Weights of a small transformer language model: 11.5M parameters.
MLP neurons of a small language model. Each row is named by its layer, matrix (up: input weights; down: output weights) and neuron, and shows model dimensions 128-255. Each number is 128 + 24 x the weight over its row's rms, rounded and kept within 0 to 255.
After each neuron's rows, "fires on" lists the tokens most often at its 100 highest values on Wikipedia text that the model never trained on.

L6.up762 [ 89 112 110 156 108 157 160 150 150 115 159 133 122 149  89  78 109 125  88 145 142 142 179 142 132 143 119  97 137 133 127 134 129 118 144 120 182  87 146 172 114 134 119 125 141 114 132 137 132 162 147  86 110 126 122 166  90  99 113 133 150 112 108 138 172 139 132 139 147 145  95 132 134 149 106 121 140 101 131 118 155  84 139 179 127 174 105 134 144 105 134 125 116  90 145 125 155 149  77 110 115 139 140  54 122 158 149  96 126 110 114 134 143 133 121 150 109 169 123 116 120 171 156 124 173 134 154 166]
L6.down762 [133 169 153 101  97 139 106  96  85 155 108 154 141 146 126 144 160 107  94 127 129 141 160 160 150  99 159 107 143 138  94 164 102 101 152 124 162 115 146 146 135 156 120 117 159 132 140 137 121 142 146 138 115  95 118 115 142 181 113 109 113 143 102 104 107 151 162 136 134  93 111 138 138 188 111 103 168 137 147 102 107 132 135 135 134 131 139 108 159 112 144 121 116  93  84 123 166 160 104 113  98 141 124 161 123 142  99  70 154 105 144  77 119 134 114 116 137  95 112 133 155  88 121 163 105 151 122  98]
fires on: "0", " on", "2", "ern", " and", "1"

L10.up62 [137 118 103 148 132 143 135 131 121  95  93 147 147 120 107 127 119 132 128 165  86 162 157 164 119 113  88 135 133 148 108 115 133 107 161 121 145 138 119 126 125 153 112 141  89 146 136 129 151 125 114  89 109 127 143 119  57 215 131 127 129 157 140 129 156 141 145 134  97  65 146 103 103 128 145 168  84 117 133 163 137 113 124 146 121 136 153 196 154 150 120 114 153 103 134 129 143 154  97 146  74 134 146  65 102 115 110 142 114 140 124 146 123 114 150 109 117 159 150 121 139 146 158 127  77 123 138 197]
L10.down62 [127 117 133  98  97 111 116 116 109 107 122 141 138 125 170  81 126 118 138 101 114 126 145 133 112 121 152 175 105 126 132 176 111 144 110 125 122 158 134 125 128 132 136 139 166 129 137 159 118 111 125 163 136 123 150 129 151 126 134 116 167  85 129  99 111 122 165 114 122 130 126 102 110 125 130 119 181 139  99 103 140 135 106 166 156 141 114 140 147 131 139 154  76 126  71 123 144  90  92 148 188  68 139 136 130 136 117 142  87 120 161 159 135 137 144  99 124 121 116 180  90 137 108 133 113  98 105  95]
fires on: " and", " K", " C", "ent", "it"

L4.up376 [111  84 146 128 169 120 136 115 104 143 137 126 139 110  94 120 125 204 134 139 133 130  96 152  95 114 106  92 109 162 104  94 135 125 171 206 123 124  93  95 140 133 156 113 116  97 152 143 116 122 119  82 133 133 158 166 102 133  87 110 136 140 123 104 127 104 160 152 102 134 121 128 113  95 123 113 130 134 139 116 175  90 125 114 150 116 127  98 108 132 110 134 147 140 114 128 142 153 138 112  99 122 155  80 120 138 108 133 123 129 154  87 183 116  96 129 141 154 127 128 125 149 144 151 142 145 137 104]
L4.down376 [125 131 172 112 158 133 123 143  92  98 138 160 132 106 122 131 135  94 159 105 145 167 193 139 152  96 180 115 142 111 129 160 124 118 120  73 127  97 157 147 135 133  88 125 127 145 104 134 163  97 127 104 152 144 128 125 117 114 110 124 165 129  72 120 160 162 191  88 141 107 113 148 100  99 167  66 129 123 133 109 101 143 119  92 135 135 169 126 119 157 132  80 127 108 129 116 128 101 122  75 108 138 107  74  92 119 149 140 156 123 109 158 113 121 181 107 163 116 118 166  77 141 137 116 138 133 134 120]
fires on: ",", " and", ".,", "),", " was"

L6.up223 [116 115 117 134 146 140 156 114 137 131 200 122 106 113 121 111 108  76 105 145 115 103 162 129 114 147 145 101 161 112 160 153 138 145 120 105 143 110 133 113 136 144 156  89 125 194 155 114 104 115 109 127 129 137 119 173 114 120 151 152 129 157 110 172 131 121 153 130 128 141 113 101 136  98 144 121 147 137 110 103  88  91 153 144 136 116 106 144 121 140 144 132 141  64 116 139  97 110 135 129 129 161 177 122 145 128 132 137 115 143 127  96 148 104 133 110 123 152 133 117 159 168 170 114 106 130 106 159]
L6.down223 [130 157 147 133 139 108 143 126 131 115 123 143 120 115 140 171 137 144 130  90 141  81 155 146 106 105 137  98 136 167 147 193 108  96 168 168 107 117 140 177 120  85 147 128 118  95 164 108 149 100 110 114 103 128  94  85 149 135 187  69 129 136 116 154  93 167 125 141 109  97 118  99  96 141 165 102 159 125 131 121 109 128 127 103 166  92 129 211 144 132 116  81 119 114 125 137 157 125 100 136 153 130 129  88 159 151 171 141 127 118 107 106 140 126 195 113 147 120 164 135 121 144 141 141  91 108 111 126]
fires on: " years", "2", "1", " minutes", "4", "3"

L2.up244 [ 93 161  90 118 123 117  84 108 131 115  92 135 122 141 104 146 136  94 136 136 184 149 186 166 123 118 142 103 148 137  88 159 120  76  86  73 136  58 166 134  92 104 173 127 134 108 123 136 158 139 138 113  97 125 118 130 128 120  99 163 108 135 125 111 138 117 127 112 115 158 132 108 129 136 112  97 129 136 144 153 104 139  97 123 133 145 150 154 117 164 163 129 100  98  88  90 129 126 130 145 159 174  95 119 127 171 161  95  98 123 142 124 131 136 128 144 180 179 137 167  85 118 120 167  97  71  99  96]
L2.down244 [159 124 133 102 144 164 139 141 122 152 104  90 159 140 135 122 133 128  95 163 106 102  75 128 140 105 139 123 125 121 129 128 146 100 133 173 117 106  97 102 147 138 114 151  82 147 127 116 127 133 145 130 155 117 122 126 122 114 115 114 116 169 127 153  95 125 111 157  93 150 116 112 139 144 168 173 141 109 137  88 162 100 110 118 154 148 136 117 137 111 142 113 138 131 143 181 120 130 116 159  99  93 128 127 121 123 122 142 145 197 139 148 151 129  96  74  87  93 120 112 115 178 130 148 137 126 113 131]
fires on: " Party", "us", " Un", " election"

L10.up351 [150 106 119 155 136 122 128 134 154 121 157 131 158 129 111 139 113 132 137 156 126 150 126 127  95 147 106 111 109 139 106 149 118 112 127 130 120 121 128 148 151 100 119 114 140 146 123 151 115 132 140 107 167 144 129 141 115 128 104 111  92  99 115 105 145 104 175 101 105 134 135 134 128 162 108  95 146 121 143  90 188 122 149 153 107 129 116 169 139 149 139 117  81 126 139 110 186 168 111  96 152 151 138 127 120  99  83 125 151  98 127 135 145 109  67 118 105 140 164 104 144 130 139 140 121 170 155 112]
L10.down351 [106 119 135 108  96 115 143 121 109 124  97  74 150 214 144 120 152 133 140 119 169 117 163 112 129 124  87 110 140  93  95 136 153 151 182 113 196 126 117 116 123 137 135 121 110  87 108  94 125 143 131 170 150 117 144 127 135 108 131 153 136 110 112 132 111 148 138 130 154 188 147 112  99 140 132  97  93 130 100 150 123 107 143 106 143 118 151 132 144 108  99 159 152 130 127 103  92 128 113 124 105  85  99 119  88  95 131 151  71 152 163 113 128 119 128 120 127 121 142 138 113 117  90 150 166 111 118 143]
fires on: ",", " that", "0", "ally", " (", "2"

L3.up519 [116 132 128 108 186 133 101 112 104 134 105 147 129 155 146 134 126 171 116  95 153 131 170 132  88  89 161 140 127 120  92 114 115 114 118 125 148 122  98  80 113 120  82 162 125 138 163 164 156 133  66 115 152 148  98 105  97 112 141 166 136 159 135  99 127 155 151 125  91 155 156 111  81 150 129 111 117 161 158 120 144 147 108 175 154 138 129 131 109 197 109 118  91 108 137 121 145 156 118 158 107 144 137 151 135 106 113 103 113 148 114 151 152 136  78 105 123 117  95 146 145 100 146 156 131 123 119 125]
L3.down519 [188  91 174  84 139 136 133  88 140 114 134 120 143 126 182 153 112 135 139 105  87 104 113 123 148 154 157 100 105 148 182 133 135  94 124 133 103 145 134 119 114 115 130 141 141 147  78 194  95 127 138  98 110  83 199 154 123 118 159 172 109 116 129  94 110 101 147 129 160 107 142 126 125 122 155 141 158 157 118 108  69 108 106 128 137 109 106  78 161  90 134 130 140 116  82 120  85 188 113 156 157 136 127 113 132 138 134 118 141 129 128 115 113 113 168 157 112 151 126 109 135 137 123 137 110 145 128 121]
fires on: " a", " of", " at", " up", " after"

L6.up544 [115 116 155 128 139  95 143  72 108 122  93 105 120  84 137 122 154 134 113 160  70 136 145 122 153 148  93 127 143 114 141 113  65 101 124 138 154  95 156 158 105  93 105 118 152 143 113 179 158 120 125 137 132 116 107 123 121 141 183 123 137 157 133 131 111 140 154  92 140 118 117 135 104 107  91 130 147 139 119 145 163 121 130 158 125 119 114 122  84 121 141 131 119 159 142  98 119  89 151 142 110 139 153 110  91 141 145 113 136 141  99 126 145 168 158 128 157 143 132 123 120 140 163 174 169 122 140 130]
L6.down544 [109 121 132 141 171 159  92 174 126 127 103  92 146  83  68  84 104 130 132 130 126 149 120 127  98 124 129 116 153 155 158 119 123 162 162 135 148 121 114 151 128 147 115  80 138 136 159 106 139 161 136 139 143 152 138 119 130 126  93 127 108 122 132 163  81 124 117 156 117 134 115 103 130 115 162 112 146 119 138 109 113 132  95  57 151 121 133 122 111 138 128 107 149  97 122 148  78 142 129  89 130 114 113 112 126 133 101 136 174 119 131 135 131 113  89 117 118 114 124  90 120 132 148 125 103 160 155 130]
fires on: "ing", " as", "es", " of", ",", " have"

L3.up547 [146  84 110 131 123 148 131 178 121 110 110 169 120 107 159 173 139 175 105 147 136 149 139 109 162  98 126 117 131 151 130 102 130 124 115  95 132 127  97 168 124 149 105 118 105 116 153  88 193 136 140 143 177  93  96 125 111 124 139 157 153 152 135 124 157 146 117 118  94 106 108 102 147 164  83 113 130 101 164 132 124 120 129 130 108 140 146 167 125 132 110  88 147 113 106 176 114 135 142 131 142 118 144  94 124 137 106 136 162  87 109 152 143 190 134 134 140 134 129 137 121 134 104 136 108 142 114 161]
L3.down547 [ 99 130 112 150 124 148 118 162 154 119 146 134 164  97  99 104 139 148 170 129 149 159 146 169  84 142 126 156 123 155 117 136 131 100 119 137 107 135 121 174  77 118 123 126  97 126 146  79  91  89 130 104 148 169 170  79 129  84 136 152 123 101 162 120 162 133 122 106 130 107 145  69 110  90  97 134 127 113 116 140  81 161 152  81 138 119 106 118 122  78 171 125  76 107 130  91 166 160 115 117 138 102 116 158 128 106 148  95 134  91 131 122 177 149 118 133 137  83 134 167 135 167 120 101 163 119 110 117]
fires on: " and", " or", "it", "red", "er", ","

L3.up239 [131 128 148 169 120 124 121 133 117 140 157 150 146 152 179 174 109 130 127 110 162 143 134 133 109 138 112  64  96 158 146 116 174 142 129 143 174 133 110 120 128 144 149 111 127 103 111 128 151 108 144 114 132 132 171 161 133 119 176 150 157 110 146 134 111 124 194 113 139 116 146 119 143 102 139 122  95  72  90  92 133 102 115  97 169 113 139  93 162 128 124 120 153 119 122 123 114 115 129 118  98 136 159  91 148 116  94 161 153 140 168  94 157 135 187  90  78 107 151 133 145 194 125 143 139 129  80  87]
L3.down239 [130 108 100 138 156  91 137  96 127 114 142 105 127 139 128 114 164  88 104  94 111 147 144 104 130 110 141 137 113 144 123 191 140 152 108 122 146 150 102 152 147 103  87 108 122 128 140 120 131 136 122 134 175  93 137 159 114 111 140  95 129 126  95 147 126 170 132 125  83 144 101 125  97  71  67 115 178 121 113 161 146 144 142 120 131 128  83 115 123 119  83 130 127 126 142  94  91 148 124  94 121 153  95 115  96 125 177 107 125 135 147 133 164 152  94 179 125 120 129  70  96 127 163  95 119 155 138 112]
fires on: ",", " as", " that", " and", "N", " they"

L6.up713 [124 129 153 103 156  94 127 117 116 152 142 137 108  76 132 168 163 107 131 148 129  87 130  98 118 121 140 129 161 140  98 111 158  95 146 132 126 131 118 125 153 161 144 166 142 111  77 123 134 114 127 170 114 121 115  96 103 110  38 112 125 138 123 181 100 129  62 105  91 130 134  97 136 145 108 116 125 136 108 110 156 126 151 116 141  97 102 115 161 170 112 144 140 167 129 155 121  93 117 134  99 174 174 100 126  76 155 157 106 138 136 161  88 141 118 123 174  96 135 146 144 106 130 157 118 126 121 143]
L6.down713 [161  91 188 129 148 133  91 121 100 121 143 123 154 143 151 126 157 153  97 136 127 162 101 130 112 100 123 126 125 170 155 114  67 145 121 129 193 148 103 150 131 118 149 114 168 115 143 154 152 116  99 127 110 112 144 125 135 110 157  91 152  87  84  93  92 114 142  96 128  98 130 139 110  92 118 134 158  95  86 158 168  82 152 140 133 108 126 103 109 108 125 157 110  72 153 126 135 131 113 105 129 141 117 149 123 135 137 118  98 120  87 133 101 104 159 149 105 145 133 144 166 128 148 177 145 150 151 129]
fires on: " |", "in", ",", "l", "em", "re"

L10.up415 [117 123  96 109 151 134 129 135 136 133  96 154 164 132  68 132 114 137 159 127 175  88 163 107 138 121  95 119 184 123 147 152 136  91 106 155 101 134 118 145 164 140 122 112 120 125 109 151 112 104 153 140 160 108 155 131 118  77 138 124 138 114 140 165 125 133 142 106 124 105 147 146  84 109 127 170 102 100 136 104 139 146  92 139 129  99 182 113 129 116 164 111 143 138 105 155 121 131 137 118 142  90 149  87  85 138 157 100 107  95 161 115 124 112  91 113 127 149 162 137 135 160  96 123 117 144 145 126]
L10.down415 [102  97 129 100 122 106 142 154 114 135 137 143 149 202 117 168 120 106  99 132 115 138 127 110 162 112 133 120  84 115 130 108 143 138 114 110 155 134 104 112 105 177 158 138 160 144  99 162 112 136 110 152 139 121 141 160 181 116 154 119 162 164 149  81 140 147 141 104 105 153 165 115  81 131 113 145 114 122 119 141 100 116 125  92  94 120 162 100 107 103 114  57 104 148 174 131 112 118 109  97 103 129 116 136 126 118  96 129  77 150 161 151 117 113 158  93 141 153 137 132 135 111 108 157 121 122 135 141]
fires on: " "

L6.up689 [124 131 131 103 150 150 138 122 163 153 161 189 129 150 130 113 131 132  85 129 120 101 145  99 157 118 135 121 111 135  88 133 124 125 120  84 136 105 136 196  68 137 194 129 145 124 124  95 180 154 138 136 104  56  84 129 100 140 155 136 170 149  96 146 126 153 158 119 143 145 149 116 124 135  95 115 170 138 114 140 119 109 123 164 145  94 149 118 164 130 111 153 163 142  97 115 167  94 104 103 119 122 116  90 110 101 147 131 154  99 112 148 118 139 115 121 157 120 112  72 128  90 130 135 129 157  89 104]
L6.down689 [118 152 125 160 103 132 142 139 140 104 123 175 167 149 131 110 105 146 156 112 144 108  91 157 146 102 154 119 116 137 107 181 113 106 105 116 115 134  98  98 118 135 109  78 125 118 174 129 100 131 127 160 114  90 147 118 104 136 134 164 133 144 106 121 158 124 120 139 116 116 127 117 128 135 124  96 164  94 109 139 137 143 110 116 106 168 111 100 136  90 118 136 111 132 138 162 142 119 144 127 135 121 138 104 177 174 146 123 102 154 126 146 158 158 155  97  95 128 124 135 121  99  93 111 128 112  95 174]
fires on: ",", " and", "-", " to", " m"

L4.up615 [116 109 138 120 106 135 177 151 149 145 142 157 146 120 141  77 150 130 149 178  86  93  84 140 132 144 131 145 117 130 164 130  90 166 132 110 111  88 122 129 145  70 115 113 165 113 144 148  84 120 146 170 150 131 141 112 107 140 110 106 130 132 121 185 164 111 132 147 115 115 186 129 176 163  77 121 111 118 149 153 133  91 166 173 114 114  91 149 145 117  91 134 113 125  99 126 108 128 128 127 125 111 131 134 114 128  88 100  90 140 140 150 104 114 140  99 147 134 110 121 139 167 153 118 138 154 145 126]
L4.down615 [ 95  99 142  94  89 126 111 143 157 139 116 135 133 142 143 155 136 144 128  76 134 140 113 106 108 132 107 110 103 144 168 120 113 137 151 155  91 134  99 103  80  96  86  98 171 104 148 136 137 112 159 118 143 122 178 118 139 147 146 153 109 126 103 135 124  89 146 149 124 162 110 175 116 165 106  80 117 125  90 126 126  91 122 128 162 154 105 161 104  94 109 107 132 159 131 126 142 158  97 164 112 155 128  95 148 134 201  71 132 128 120 138 150 118 115 118 152 120  91 138 122 138 148 134 130 142 170 139]
fires on: " and", " Japanese", " known", " directed"

L3.up109 [138  93 139 108 128 102 141  80 149 131 157 108 134 119 105 161 123  99 104 104 121 132 142 123  79 192 100 116 140 153 130  71 101 142 124 150  84 127 126 139 101  98 126 126 108 130 118 106 135 108 140 142 121 173 146 129 101 105 118  89 121 152 115 139 118 170 145 160 154 128 115 152 128 151 105 102 122 152 168 120 106 129 136 124 151 139 162  99 154 107 173 116 132 155 154 101 209 117 169 151  95  98 140 134 123 116 136 146 112 149 110 152 128 149 103 138  95 110 126 159 129 101 113 143 121 152  80 120]
L3.down109 [ 95 126 127 139 119  99 145 133 153 104 121 101 125 130 101 136 140 126 110 102 121 133 146 120 131 134 122 146 153 126 127  98 160  88  36 175 190 133 146 144 120 163 118 142 142 145 166 134 124 175 105 100 141 111 114 115 130 118 140 136 122  75 149 169  97 162 139 149  94 125 121 142 159 103 143 178 161 128 141 132 104 128 127 107  43 109 146 101 114 155 143 105  98 116 109 155 146 140 143 126 125 108 121  80 123 111 127 180 116  96  84 139 118 114 123 101 139 122 152 112 115 118 146 158 127 152 113 149]
fires on: " of", "al", " in"

L6.up567 [110 110 146 141 121 106 143  96 143 164 129 101  93 107 161 105 139 117 108 113 138 123 139 154 147  94  99  75 179 104 154 152 140 132 137 129 150 101 143 153  87 108  53 110 104 140 145 166 195 122 113 164 148 118 145 150 170 113 118 114 126 151 135 136 151 116 112 136  98 161 137 143  95 102 105 138 110 132 130 161 135 153 140 137 131 130 121  82 130 175 142  80 111 135 115 115 140 124 128 127 156 146 113 151  97 110 109 104 127  72 134 102 141 114 129 137  85 128 122 168 158 114 196 128 115 131  99 125]
L6.down567 [ 90 134 114 137  71 130 147 129 128 119  94 172 121 143 160  86 119 153 108 158  96  93 139 122 137  96 119 138 128  88 138 152 159 113 140 112 100 123 130 135  85 124 156 115 112 132 128 135 135 100 130 150 162 122 101  93 141 119 148  94 127 131 130  94 108 107 128 122 106 124 110 148 105  92 110 104  88 123 105 110 135 109 150 149  99 137 162 153 105 160 166 141 127 137 101 188 140 120 121 155 155 121 122 144 130 151 145 161 161 122 142 108 158 122 163 139 119 106 121 128 144 133 167 106 100 159  80 132]
fires on: " en", "and", "n", " ex", " ind", " go"

L8.up432 [141 131 124 129 162 104 118  91 124 135 113  98 140 166 165  74 145 155 116 124 111  75 162 135 137 132 121 146 133 120 124 100 137 150 159 142 125 133 151 103 120 131  91 128 128 158 123 156 144 147  67 103 144 138 154 151 113 148 107 114  68 143 161 157 119  96 156  99  76 107 137 133 146 150 128 127 142 121 132 132 139 125 125 169 108 112 164 156 122 156 103 157 103  96 162  96 123 123 106 127 144 112 180 184 184 133 131 137  89 118 130 140 135  95  92 117 116  85 160 131 110 103  99 125 118 124  80 107]
L8.down432 [155 128 117 121 101 172 104 165 102 134 125  86 130 152 157 175 141 155 128 143 127 159 134 140 150 120 138 117 123 152 136 112 151 123 125 115 151 136 118 136 133 126  96 180 151 107 131 135 150 167 161  64 105 149 152 139 106  96 126 164  95  89 113 131 124  93 138 121 145 115 121 126 138 141  85 123 146 137  90 106 120 100 160 168 108 122 134  72 120 118 123 131 147 122 123  98 121  91 157  97 136 127 138 157 128 166 127 109 177 117 101 135 130 133 113 135  78 129 133 162  96 102 119 148 156 133 153 126]
fires on: "ro", " with", " to", " at", " after"

L4.up458 [112  81 150 120 126 129 138 119  77 149 198 109 133  97 113 169 189 147 117 170  79 131 124 103 150 112  86 106 115 137 139 100  75 102 113 161 150 132 109 151 109 117 109  86 117 167 122 120 157 119 116 148 121 134 140 147 156 127 130 124 198 151 137 120 122 118 110 110  85 114 104 143 150 113 106 147 152 102 143 142 153  72 121  98 109 153 126 126 135 166 113  88 150  83 147 131 140  99 144 103 100 152 144 118 113 138 108 129 163 111 134 125 111 142 157 135 140 118 132 151  91 143 116 178 120 133 123 104]
L4.down458 [153  85 139 165 128 164 128 137 136 110 117 139 105  92 127  81 153 119  87  84 167 141 121 110 157 152 106 169 138 129 140  84 135 129 128 107  70 109 134 121 143 117 148 108 116 127  83 114 167 108 123 145 147  95 115 137 120 125 128 144 153 120 155 128 126 121 168 134 169 116 134 113  69  98  86  90 143 156  86 111  89 159 125 122 149 129 101 158 116 123  96 121 136 151 106  92 122 151 122 101  97 150 104  92  88 159 135 130 113 155 101  91 115 119 152 138  79 100 118 103 124 153 148 142 100 128 119 149]
fires on: ",", "1", " a", " v", " as", " is"

L10.up846 [158 130 112 133 137 123  92 148  85 122 141 153 133 145  78 126 110 120 138 187 169  63 121 107 107  81 109 136 115 138 132 177 118 125 147  79 108 132 150 110 111 155 134 125 166 155 158 126 121 123 154 120 148 116 133 169 126 132 112 130 134  94 154 132 107 178 109 118 148 146 114 155 132  79 118 139 123 151 115 100  96 150  99 124 118 120 156 155 135 140 129  92 189 139 112 143 122 122 127 129 110  74 117 119 106 126 139 125  65 103 115 138 104  91 137  86 137 146 134 101 187 137 158 176 135 149 153 152]
L10.down846 [120 145 144 159 113 162 147 184  93 139 107 133  91 116  90 117 146 139 107 141 110 133 141 119 120 111 156 139 101 117 100 153 171  81 137 116 134 102 134 104 137 131 120 151 156 157 131 134 144  89 107 148  90 136 151 139  92 165 147 142 185 152 163 110 129 149 143 123 135 135 153 112 140  95 120 105 137 117 139 108 106 129 145 118 113 119 146 134 142 152 169 135 158 128 179 146  95 146  92 119 114 103  87 106 114 165 159 139 166 139 141 118 148  94  76 139 110 168 153 150 132 104 118 151 109 109 121 153]
fires on: " ", " c", "-", " D", "l"

L8.up333 [ 83 106 146 135 128 148 103 103 118 148 118  85 123 171 124 126  83 132 114 138 136 156 150 136  88  84 108  92 143 114 107  98 142 125 108 123 110 126 114 151  90 108 156 145 101 188 144  91 175 126 134 103 140 140 129 150 104 107 148 116 119 141 130 148 122 136 139 153 135  91 114 131 124 138 143 129 140 146 119 155 137 126 112 120 102 162 152 142 140 132 148 134  75 156 156 118 142 187 166 144 113 131 135 113 119 102 155 132  97 175 120 119 106 179 152  89 126 153 142 155 131 136  96 140 137 135 142 145]
L8.down333 [140 127 111 164 112 134  96 144 131 174 104 113  78 104 139 139 127 164 128 142 132 136 119 126 145 151 126  72 111 153 103 145 132 120 154 164 174 159 126 102 146 134 131 108 118 109 110 159  86 169 112 133 107 155 140 139 123 156 110 111 131 145 100 153 144  76 129  98 105 130  89 190 130 177  79 123 118 145 116 136 128 140 112 138 143 111 151  84 119 167 150 100 119 161 141 124  85 155 148 153 115 151 131 121 128 108 122 131 154 158 169 130  85 118 137 125 107 115  78 116 135 174 128 154 142 114  88 143]
fires on: " of", "ur", " –", " Sl", "ern", "ol"

L8.up802 [112 141 123 143 143 109 149 131 132 133 135 109 127 119 144 135 136  96  75 169 131 133 100 119 130 132 121 153 131 137 106 120 103 143  85 113 106 139 133 121 136 152 199 151 134  64 142 109 141 126 122 120 145 114 160 142 121 124 101 152 120 147 115 166 120 124  98 148  87 127 125 156 139  99 128  74 103 105 136 134 112 116 170 101 127  84 156  80 108 157 133 112 111 105 124 131 139 116 127 132 132 166 157 129 106  95 149 123 117 163  91 165 110  99 113 152 117 105 135 125 143 119 142 142 119 164 163 128]
L8.down802 [154 103 154 133 143 125 117 120 118 112 123 121 101 100 131 184 125 108 100 155 105 179 133  81 117 137 140 127 188 106  98  97 152 123 109 130 151 145 135 115 117 145 116 124  81 130 162 142 124  88 140 122 106 174 127 124 158 120 125 133 170 143 143 117 166 126 102 142 168 132 119 107 156 128 141 144 158 119 152 118 113 124 121 107 103 129 126 103 128 125  76 111 106 109 171 137 123 183 106 125  99 151 144 116  88 155 134 170 107 120 160 148 114  88 144 128 144 127 133 169 129  85 113 120 130 125 150 152]
fires on: "f", ",", "m", "in", "d", "um"

L3.up416 [152 134 156 126  74 157  98 141 134 112 134 158 130 116 132 123 151 155 124 145 110 133 127 118 148 181 106  95 105 118 123  98 104 108 152 141 121 148  95 150  96 118 130 149 106 169 112 117 110  77 130 137  83 118 107 117 106 133 120 139 125 160 112  74 133 136 144 155 131 128  83 135 151 145 122 110 114 131 111 138  82 129 174 151 182 130 137 113 155 102 168 129  82 128 151 125 167 112 115 152 141 111 131 127 122 191 140 136 121 126 127 135 142 103 131 115  99 104 163 136 126 111 128 140  92 130 140 145]
L3.down416 [124 146 117 104 126 111 108 187 129 123 121 145 149 118 133  62 128 103 130 143 115  92 127 156 111 131 109  97 133 127 145 122 126 109 117 163 135 122 131 136 188  95 141 114 152 169 158 131  81 157 144 126  96 107 145 140 137 183 130 129 129 150 156 154 117 111 127 148  93 107  92 134 102 162 137 143 132 152 136  88 165 173 132 121 173  83 122  97 122 153 134  89  81  73 147 130 125 103 158 155 135 100 103 164 126 148 148 158  98 141 172 153 145 137 148 103 158 116 157 103 111 136 105 130 140 145 141 103]
fires on: " of", " (", " for", " /", " over", " to"

L8.up872 [129  80 145 117  91 135 181 106 136 166 121 128 119 160 117 137 128 124 149 149 131 127 125 153 135 124 106 112 123 138 110 162 101 129  94 127  97 126 133 131 135 136 165  53 122 155  86 181 179 117 134  84 153 120 119 148 105  89 169 149 107 117 128 109 102 156 131 137 114 142  89 121 106 132 155 135 114 158  94 134 166 129 115 146  88 123 138 136 115 116 145 104 100 159 115 100 110 115 133 131 125  89 132  98 107 104 116 123 109 107 108  77 144  97 133 104 146 159 133  78 120 144 121 121 126 173 189 102]
L8.down872 [125 124 107 114 102 105 121 145 123 141 122 114 128  98 141 128 137 126 138 168 134 108 165 132 122 176 152 172 147 131  92 164 117 138 127 131 149 122 156 108 151 125 145 149 152 124 131 107 111 181 116 162  87 109 151 135 145 155 167  81 135 152 147 128 147 124 162 145 176 148 143 148 165 100 135 108 127 140 153 127 113  79 169 121 149 155 135 174 122 161 154 166 134 144 171  91 105  72 165 140  85 112 102 168  71 135  87 140 111 121 131 144  85 137 131 162 140 135 139 144 119 100 123 132  94 105 125 160]
fires on: "0", " ", " T", "9"

L2.up504 [136 108  99 126 162 133  78 129 151 127  98 121 151 131  86 178 108 123 113  99 140 158 144 110 137 144  86 129 139 150 118  91 102 116 128  90 131 103 120 114 103 140 127 128 183 147 127 189 151  87 128 151 118 106 151 124 104 121 151 118 112 132 135 131 130  92 131  95 146 129  70 145  90 165 119 141 183 117 105 135 133 103 139 147 123 171  85 133 167 152 129 134 186 122 102 137 125  78 126 140 110 141 127 153 173  92 126 144 115 144 169 108  96 169 146 129 129 149 138 124 105 134 119 106 166 126  77 123]
L2.down504 [110 161  93 133  66 122 127  95  71 116 134 149 124 122 184  98 116 140 111 154 157 101 103 127 155 161 125 109 147 116 162 113 125 102 143 148 137 168 145 158 129 171 140 100 114 130 108 125 120 172 143 140 142 150 150 147 123 154  50 113 177 139 136 117 164 126 116 138 127 165 140 150 166 154 128 132 107  84 126 120 132 152 112 127 166  67 125 163 168  84 128 139 113 146 169 148 183 118 166 124 162 115 112 140  98 120 163 143 101 115 116 131 144 143 144 118 123 153 107 105 168 120 162 115 156 148 111 146]
fires on: " ", "4", " /", "3", " −", ":"

L8.up647 [180 174 153 142 132  82 116  81 131 122  81 142  84 109 143 130 100 110 116 136 132 105 114 129 141 157 163  89  94 126 175  91 115 108 135  79 120 121 102 175 131  88 152 128 147 119 118 135 138 114 109 131 114 123  76 108 123 158 145 134 115 142 116 151 177 127 144 171 126 142 159 138 157 117 110  99 141 119 126 143 119 109 135 149 159 139 118  97 126 104 121 151 162 108 188 125 110 170  91 108 155 175 145 108 116 139 132 119 102 116 112  97 121 100 142 124 127 118 114 172 133 153 119  91 139 109 141 187]
L8.down647 [116  84 172 125 183  72 124 148 104 163 137 141 116 104 149  76 122 107 110 165 111 113 123 131 135 135 167 159 171 103 147 152 114 121 164 132 158 124 113  98 141 126 133 141 157 115 137 127 160 107 135 146 123 146 141 126  96 123 127  92 104 149  94 105 110 132 147 143 143 135 149  96 127 120 130 110 107 121 109 166 149 124  76  95 146 101  90 163  96 130 110 164 172 108 154 118 119 123  88 111 140 135 169 160 100 149 130 117 126 138 137  84 117  87 122 143 123 122 101 111 176 111 138 147 162 156 124 164]
fires on: "2", "r", " ar", " team"